MLP neurons of a small language model. Each row is named by its layer, matrix (gate and up: input weights; down: output weights) and neuron, and shows model dimensions 64-191. Each number is 128 + 24 x the weight over its row's rms, rounded and kept within 0 to 255. Numbers have three digits each. A neuron's up and down rows have the sign that makes its largest values positive.
After each neuron's rows, "fires on" lists the tokens most often at its 100 highest values on Wikipedia text that the model never trained on.

L4.gate230:152108174094152139109123137162142100137110171096102087077156129112132117086116131118128123145097101116153127115163145125165148096137170115130113161125158126136128132144144142128135126083145127124111121148123135155127157172135109148139111129133130125136132120152103106151124098134093178139120129134150160081127146164131176164161160097119108112104151125162118144131170180116120133134104
L4.up230:131157153138150146110136070085116146123142155152091101117077129103118071082100119124138109166114100100110114104112101141175116098184146091138116141112133155165165141145123147160146143121108102133145121150162157133145147117152121116124142121126131124188097169145161141091102113105111148109118100115146156080132133146121161121129146156104085131072144124127152140116132136103165128128133
L4.down230:113120128107147123157139180072098122138124130125162116058145078113148093094142084115144109189078121134115142073142141132183108097133094096149166103148145138199131158143144111146163143116119100152094121126157120160133189135116105116135132121101143163127170154142154139164140103095122167120138120136125142083135119120107135127085096110095170140154125112130128123112119113162144098147098
fires on: "ce", "lect", " R", "ct", "ore", " r"

L6.gate2:113110146161141137126120094155153107109125142141176129150104129144107094170117124128112134131141126135070157111091115134086098109129109168116171151156146123116159104101140128108131141136105123116132154130133116122149169113104097127128140116105148143130150153152110081156120060151148131119166109117140111114112120151085151154135123145156082145152093109167169093122079116103156143081151
L6.up2:128156118147102095130164146118158129106099101113147143094099119138106098116136134128117140087071130152134146161118109095114111089143082134095101115131145129099127144128110103126172153133089099096129108095157112148106066156123148146115098151142091164105135157083105127136136118128138129114154193143124089131111144173128133149117099155135128149096180098140138125157104138126141113107120
L6.down2:113176139132162153139097106140151135095100102114129122151119124174134155085122126151063160103117155082140102122085134164121112133136156138128145150104066194172110114125156162152151103135160148162108143087131103099164114127136135104112149116100152102102101168149124099128089125117105154146173100120112143169129084111121196165131143105095086126085119059107132141155139127131132142126090
fires on: "ok", "b", "und", "k", "and"

L6.gate100:113132132118130104090099068111115102109123143112155123133120119129143163159121138139165096138113105165142108133156119131096133075164140087155148144160091129147161157131099156147103111150133121140128185104138116093127172111133127115120130154128165121146140149181129117131131091115147091155148140146165114101097136119101115103099125159130096156093167153151121122133170125153145123128159
L6.up100:117124118119148111125134159180105138128147123132075101153106153114122117120131129144128144125122100073107091117114126130124139105159115110138140125115120162138117122110134089140144154098138132134124138093121148116122148133120152102107118125142139155111121141173162158160159167176081155121128111125161146103142138092122128122092156117163103140137083076115117129126102143144104197136178
L6.down100:096102135107131136145110129129126094102119130174122136140141095160171150121161107118158205100113144053129138110144133153175168129126123167128130102133147112156141136095163158101156090130152138136139119098139181129100184172168130120159120149102154141118198081133112150124129143122131156151142116114125141092129141137105130132170106129149148145134103107179133100101136136108125107163142
fires on: "g", "ran", "or", "ther", "ig", "ort"

L4.gate240:118142139150165127107072112132141130119118102132124138138103144148098144118084128122166111150130128115109162152104116129137139153138177132108128145114095162131111154159164158109108114101105108096090125160109077123103160115100142094125154134137106107111133132123128088154182114118144178143126130100176100157143122157142115138125144130174094122158111132124136157129132176104139137141132
L4.up240:166134144155119126152099105112125103143112157145114112141119111147122161091142120145098100107127123155123084182123151092117186118104156115184146137103119139121130137126126124091143144094120189142136120142113086133088146090189121102112119094169123141083151194097137135148102132102116129197139136147166072146115138137142105083110142120160080147097140107126122104144134141096161113104125
L4.down240:149126087100100077128135111134115129123118129161144164138126147085124111136103109145144167127183090140139106106133171183116112100147136130096140136125091140103092119106110089157145171142129136130098084124144145104101134122136113095119124121154146117145144122136152167159139128117142134131140178149168135127120133146080141158163115150118122105141084120133111142188114114106115111113137
fires on: " o", "ial", "ther", "ian", "or"

L4.gate293:142120156109110118126104147143042124094147142131137117129120136090128122076145110111140149118145094159107114133172137164129118119168154126139119116143137101106098118153120127133137116118127103084119129117133105138117127145119141090093104132147119127121133110189141072153129098136133145129134123146158142086109129118123122121133119122110081114142168075147128126112139132129109090150139
L4.up293:120099139118124139091068120129144139163096138126156132156098108131149093138123118152141136153101149150123133112101137103126135122109109140132086106159115124085109091175116125123165121129109106159131114140123133092136177182120148092109144155113102151085176116103155108150113109126125121135063135122116168160128143156146127151118072143094138141090141146139096075114112141113160101124089
L4.down293:123149114167096099123171137119109115141121119136130168154146121160130111104130164157126142108135110094122058137105130146185103126138147125097135106126137118123131139121113116137112086135139151125153139090130116144130089157113087129139060100155163136137117111118077123143179128150130159121142127164142101122086175111096090102142090077124145124109075133125125125096119131108130095103185
fires on: "or", "M"

L4.gate81:132132139088157151138122113119172088129169119114125152101118145134077126134136112172114151155121183124108154104163100167101153170118102110148074084116178115134127132129100176089104140145084136140112093141127154105141086137145114117106128103116129127180138118084159117071198109085118142117134125082151108145170143141126159168110119149121100105157133132109150117128108131110109124135137
L4.up81:108105181135128138133136112119118143136087155093126120091115155148112140136136088151110109157148085131114105182124117118123114190151144146183102119129129101143130134123092166131150120134133159124153105158090090161114150150118121102111120135131108137120123112147131116163098059130075116140126131123135177082115082110094130114166089119117120113131129121108121109085129081122118123141089
L4.down81:175116102113099150134120158138117115145147100086065101106113117092130099100095125163096128174113113128119140166107142162100144109126092138064152125125160131111097134107111149127139155166104125160119097151156152148135117144145137120129133133162149144142125095106120105120112114133157132128086154084116108135157182148155128129151160132129081076091108136154112145152148118142150150139103
fires on: "\"", "]", "ore"

L6.gate54:107157131139121088119144127092090126108153149126102099084134160153108137126148164119150082111119143136142160105148171150134095132094171126154139106104092147140144179114163173156115104127159106117158125144113088122103189081137134186122189094163130086133115138133184103128154141095135127146129116142149104110131126145128099162136138072166130094138140096092078129128161125118174116093117
L6.up54:137088110186162126090119155110113091141126122163124129103110127096094114145159101100123135172170101134129136130150174144144143129133113141098106136151075143147104124123133120141143111105156113111094157094135145123102135126190099164140123143090107116111115092082115130138139128137190109138096117132141147125136117132156099153093145111128098111113112141127120127141106152141106116125189
L6.down54:133101157139135116127078138108155113163090159116114114129088121141138163153140184133113126120088142137123169103124110146189112111114138146148110112121123092124137131120145140128121087141181113137090135168109122126110134140131132094138126186150122118135147116072076131143134141114141134115125106196102122107093123104133196176165171109095119155156118144100131108123144101128156149159150
fires on: "c", "t"

L6.gate65:136125117142140141121090103121097107101136089123127094096104110144121119148130105117125100118110110167122141149163131145141107119106104145137118128100146113132113118121128075073130151131133162081135156121145093160170131147102111105111118127147104104128145134185106115125135136147167081107069108137135133159117102134127131120137133137187124174158101109165164141135101110144170140116089
L6.up65:117120131170084133115157141167087092137129122170149138108129075118123123192143127120130106073125124121155127152099116139144119122126111163155145100133145100126109126098128134074142135124134148104092146108149102164106151108141101099146080098134119126145148109111108055097153112163148136112103143130129123127110141131141143127130144098144111099189096131181137111127135129109115143127073
L6.down65:163130134107154151170111133147128147101104139144132174168097110114141163079164134188140118130112118112145139136150129142141122100146133158108158109115124136160156102137115135156129121134133158175122092105140143119136119099123139124153123094132116113115102147125099134077077101126135093074168146162107150117099139095163116128150140114133139123065116176134097105137118130132101187147106
fires on: "k", "c", "d", "ak", "uc", "ok"

L6.gate173:150149140145174132116122080112166116120137151184091127143158116173124096121143152126157116121106126152082121138149160131131140070147158162170144077173120142135129153074120139121134143139161158127132120092159110147159109150158087130142092117101129087189151155101087139091121123137124142121126145158123151105163137130136126125120158105163069122129111149129099116129098094115153152121151
L6.up173:158159084110169092135096104132148163090102143167156116128095148080145122162190098101126128116098110142184118098113089138135148102144106109119118131130126140128118122114127167109094126133143129152112125134164111138131093097124152103150098150105162132142145155118121153152139122152140145146152111124138160100148128075127105111167133133107142137116169123143064110116137098119162112116161
L6.down173:180127132118120144140142083108154089121158145182069130131140105125120143098162111140120117097114069117089154110117171105097090106066155128171117126127141142111127127114110095110134119126110106131147119139121110137129127142154134122138142115130115120156137122128142121124150120113148089096101107128147112136143081114117147126134129072100145091127142120118097130106106110125116136116159
fires on: ":", "b", " |", " U", "|", " /"

L6.gate248:131147153125151150124120098117155159106113134091119087137124098152102073163143112115165118139151117130119118119101112128122141116142093154157169182131102118095093131165155151121157132099169091145065125153109124109131151114119176122152089130116151130106126140139144160121171118128092122136082123093127113150177069115106178117089137127125080099153142091138111101117147148156166139143122
L6.up248:146114129144134110139177135103080159124178060092150116101141087179118112168099104104169129156136151102117124122139145121152140171172145104139134118095127139108107134146120128133129088106094145153164110128165119124097145110137142165132117152128127056122076118152128125134072106130098113155141133093157152122145124121100133084157111119146157136164095099160144139113100172135138113133141
L6.down248:111153140124175095137109113149112130081135122138156111106123135169153132096102123111169129140117121118104129114108140136174154152149130127164160108143052187108128136133138099122135129129092118137097107118100114128129113127104129148050100164082123124165129122144111098133151140125135159134166152140125150094132075156129173118127120076079117142077135071144133103173117109150140100141121
fires on: ".", ",", "il", "-"

L4.gate96:142134109130123127138131160123087095123152109121146132097137096114070067101099114116180130162086148120135129135181094108149120098114121139130068129145150095126167133104181106073138116126145083130104153125152113128144152145101150141149107162123132124115148152192123113105167128144128113129137112101154106140186138108112185138147130110149105092175108150131128140113120134116151114119132
L4.up96:145138127114132130136147125093113151158167119125121122120148100124091092156145114113153162104141088126109115167178109152135137166110111116122139086174146146170149140112102105140118193095112135084126128116160148143103126138129157094135095138097161119165177128159153099161135133119089104095107143142130179107137116084115122162118128122055114165089131125146152108098134130116151124171105
L4.down96:136171155131136135184099102105121144144140113150116134106153141135121138134137117122154112148143110066133111133131092151149121108175093141159089123141138144149102101102137114142122114105156113131134137097162156128118136192098137160159104103114156142141171127107104136123126116129108108120146142177137109143115155139156145146156109104107131176113124166169102109102170124151129132102128
fires on: " R", "R"

L6.gate58:138139149113145175099082125204095110155131140135127136155150154111129147136137120114121096112123117140109135102111162154085130123169110111089144129114106070127153151120124122124107085104138108160149112138117129113152116138092128143147163099113132147153175172126109152185119121143140134165076138105101110131131144136114172165155106172175107093150141115177101123122117138144115107146136
L6.up58:148131093152104116139102183115108119101126123107146144107130124081123125122142099103117153124114142118139140125122141141131086167143153084098093132120122133126117140109126161133134140142112157100140128080171151143110115135159162148211149096149115123084123152145106123126134150146133142153110125124086128127125122149113117155145069098197134149173116107116074125114136130145131089058101
L6.down58:087123137158167138142126170119123156153136143128139116102100105055158132111093114101137092105116145098165143137108071164109160151129109144108125103095125117117085133103125103069133153141150166096116102160150144114130127148194192120078138121086121116120164130128161161161169123117132132149138161101141162111086168118140127094109116113148126112169203156128116116172143090117136108120130
fires on: "il", "e", "in", "ec", "it", "u"

L6.gate7:132125138126101122088148140097135146126122124137151090083145150191091140109110127112115129119159124121072145175115149134120159132108115142151184130178151138158118134143145143180164133126180158092162150150117153155126137147130136100130119149159123152156104127128106119103113111134106157139159150154110099097106151138094124184124116092110133134133180109132100091108144130148108144171127
L6.up7:101131143094121113093084090107079117137143169177177102155122180127150159139128131121145131118128098140135122141120127136104101145139151126123129091118102132155116130104135153138170127104124147121144134127088092129111101108117154189126145150128130161108117149114092119120087131148097113112112136111129139120094147157127095148129110138096137078135123135149170142146104142135119141124168
L6.down7:115123160154137169152115129157142126128110086127135150144109123110117100113119104158108131100114124093117122104161100135169125160130101131121130156167130125106110129143119162095136090142139106149138133158105131110134117121119119124150112101092108098125137111102168123119120121112141101133150115133120125119086096144150113121126147132118156142101119124101074111145131132126146100180107
fires on: "w", "t", "r", "ik", "g", "s"

L6.gate145:145147165099103140125113132147138110125114111113137120100171159158145134105127137171137101087122118099110105124090116138127097152151141076160158161198111133095108163158135150091156114138151096152103129162135075142126121129114106179080108131108145115135109133116114102149162092116125092164137094110161141142164132129130160115158138123132102121139136139106115142085150129147097107123125
L6.up145:161134145126085128174130140129159133146139142133045093115130179107155093118128164144107111104136102118140110174132104128092137135148099138104195169092127128147103140117120148123139122114131166120099103111133146141117143095140096118136129127087150119156131138099130094135151131126118144150149125117142115160121126109095131123126112118148123152136136155136103125087180097088131129144198
L6.down145:147139103115099114118142137169110123143108149116104154122124176076164155150123102147097156144138111121130079112119114153068114090116177091103175164113162105122112059134108149086090112135135140138185126146068136135168141120131148118163161183134134154157126110095117139120093124131132110082118143150109149148090134078130158112158134145133138108127094130100108132119157143168136139124062
fires on: " ", "\"", "1", "s"

L6.gate124:112131146120145100133121146123052107124155136151096097148164177153116078106161164144144159123129105144099145092142124112116165089120138142146106138134079179144115124136175120109137149131131167123112140130159119124151103133139119104159108131148088149114105128169132125122108114098148048094136110082136113108161079107111087152112157131157099123111135161099128096134106161117145141091159
L6.up124:111129158137109143139132157136117111118127099147086087127138133124123123123147111170122171094149129131125107104121129111179109129129094106110123135188102140153113158136137203145079142146139165096131110111202166085127159107130129131185121140138116195134145112140145122121130123100143130085172142149110150116111092094127139089139133118125164122147122130150115132128143103131161121113145
L6.down124:116094142108090152098143139068136139111135087098140103147170134142133155128150139141157154154142156096136144119111113146106137140107097120104080124162116160134087171113166146135078127119164126123111149143135146147120118132140135137137125115143194133143122111139106182117118119121168121101169115137143118133115148139151195183190114110099107154166166142155126130088174111121141096130130
fires on: "b", "ig", "ot", "op", " |", "is"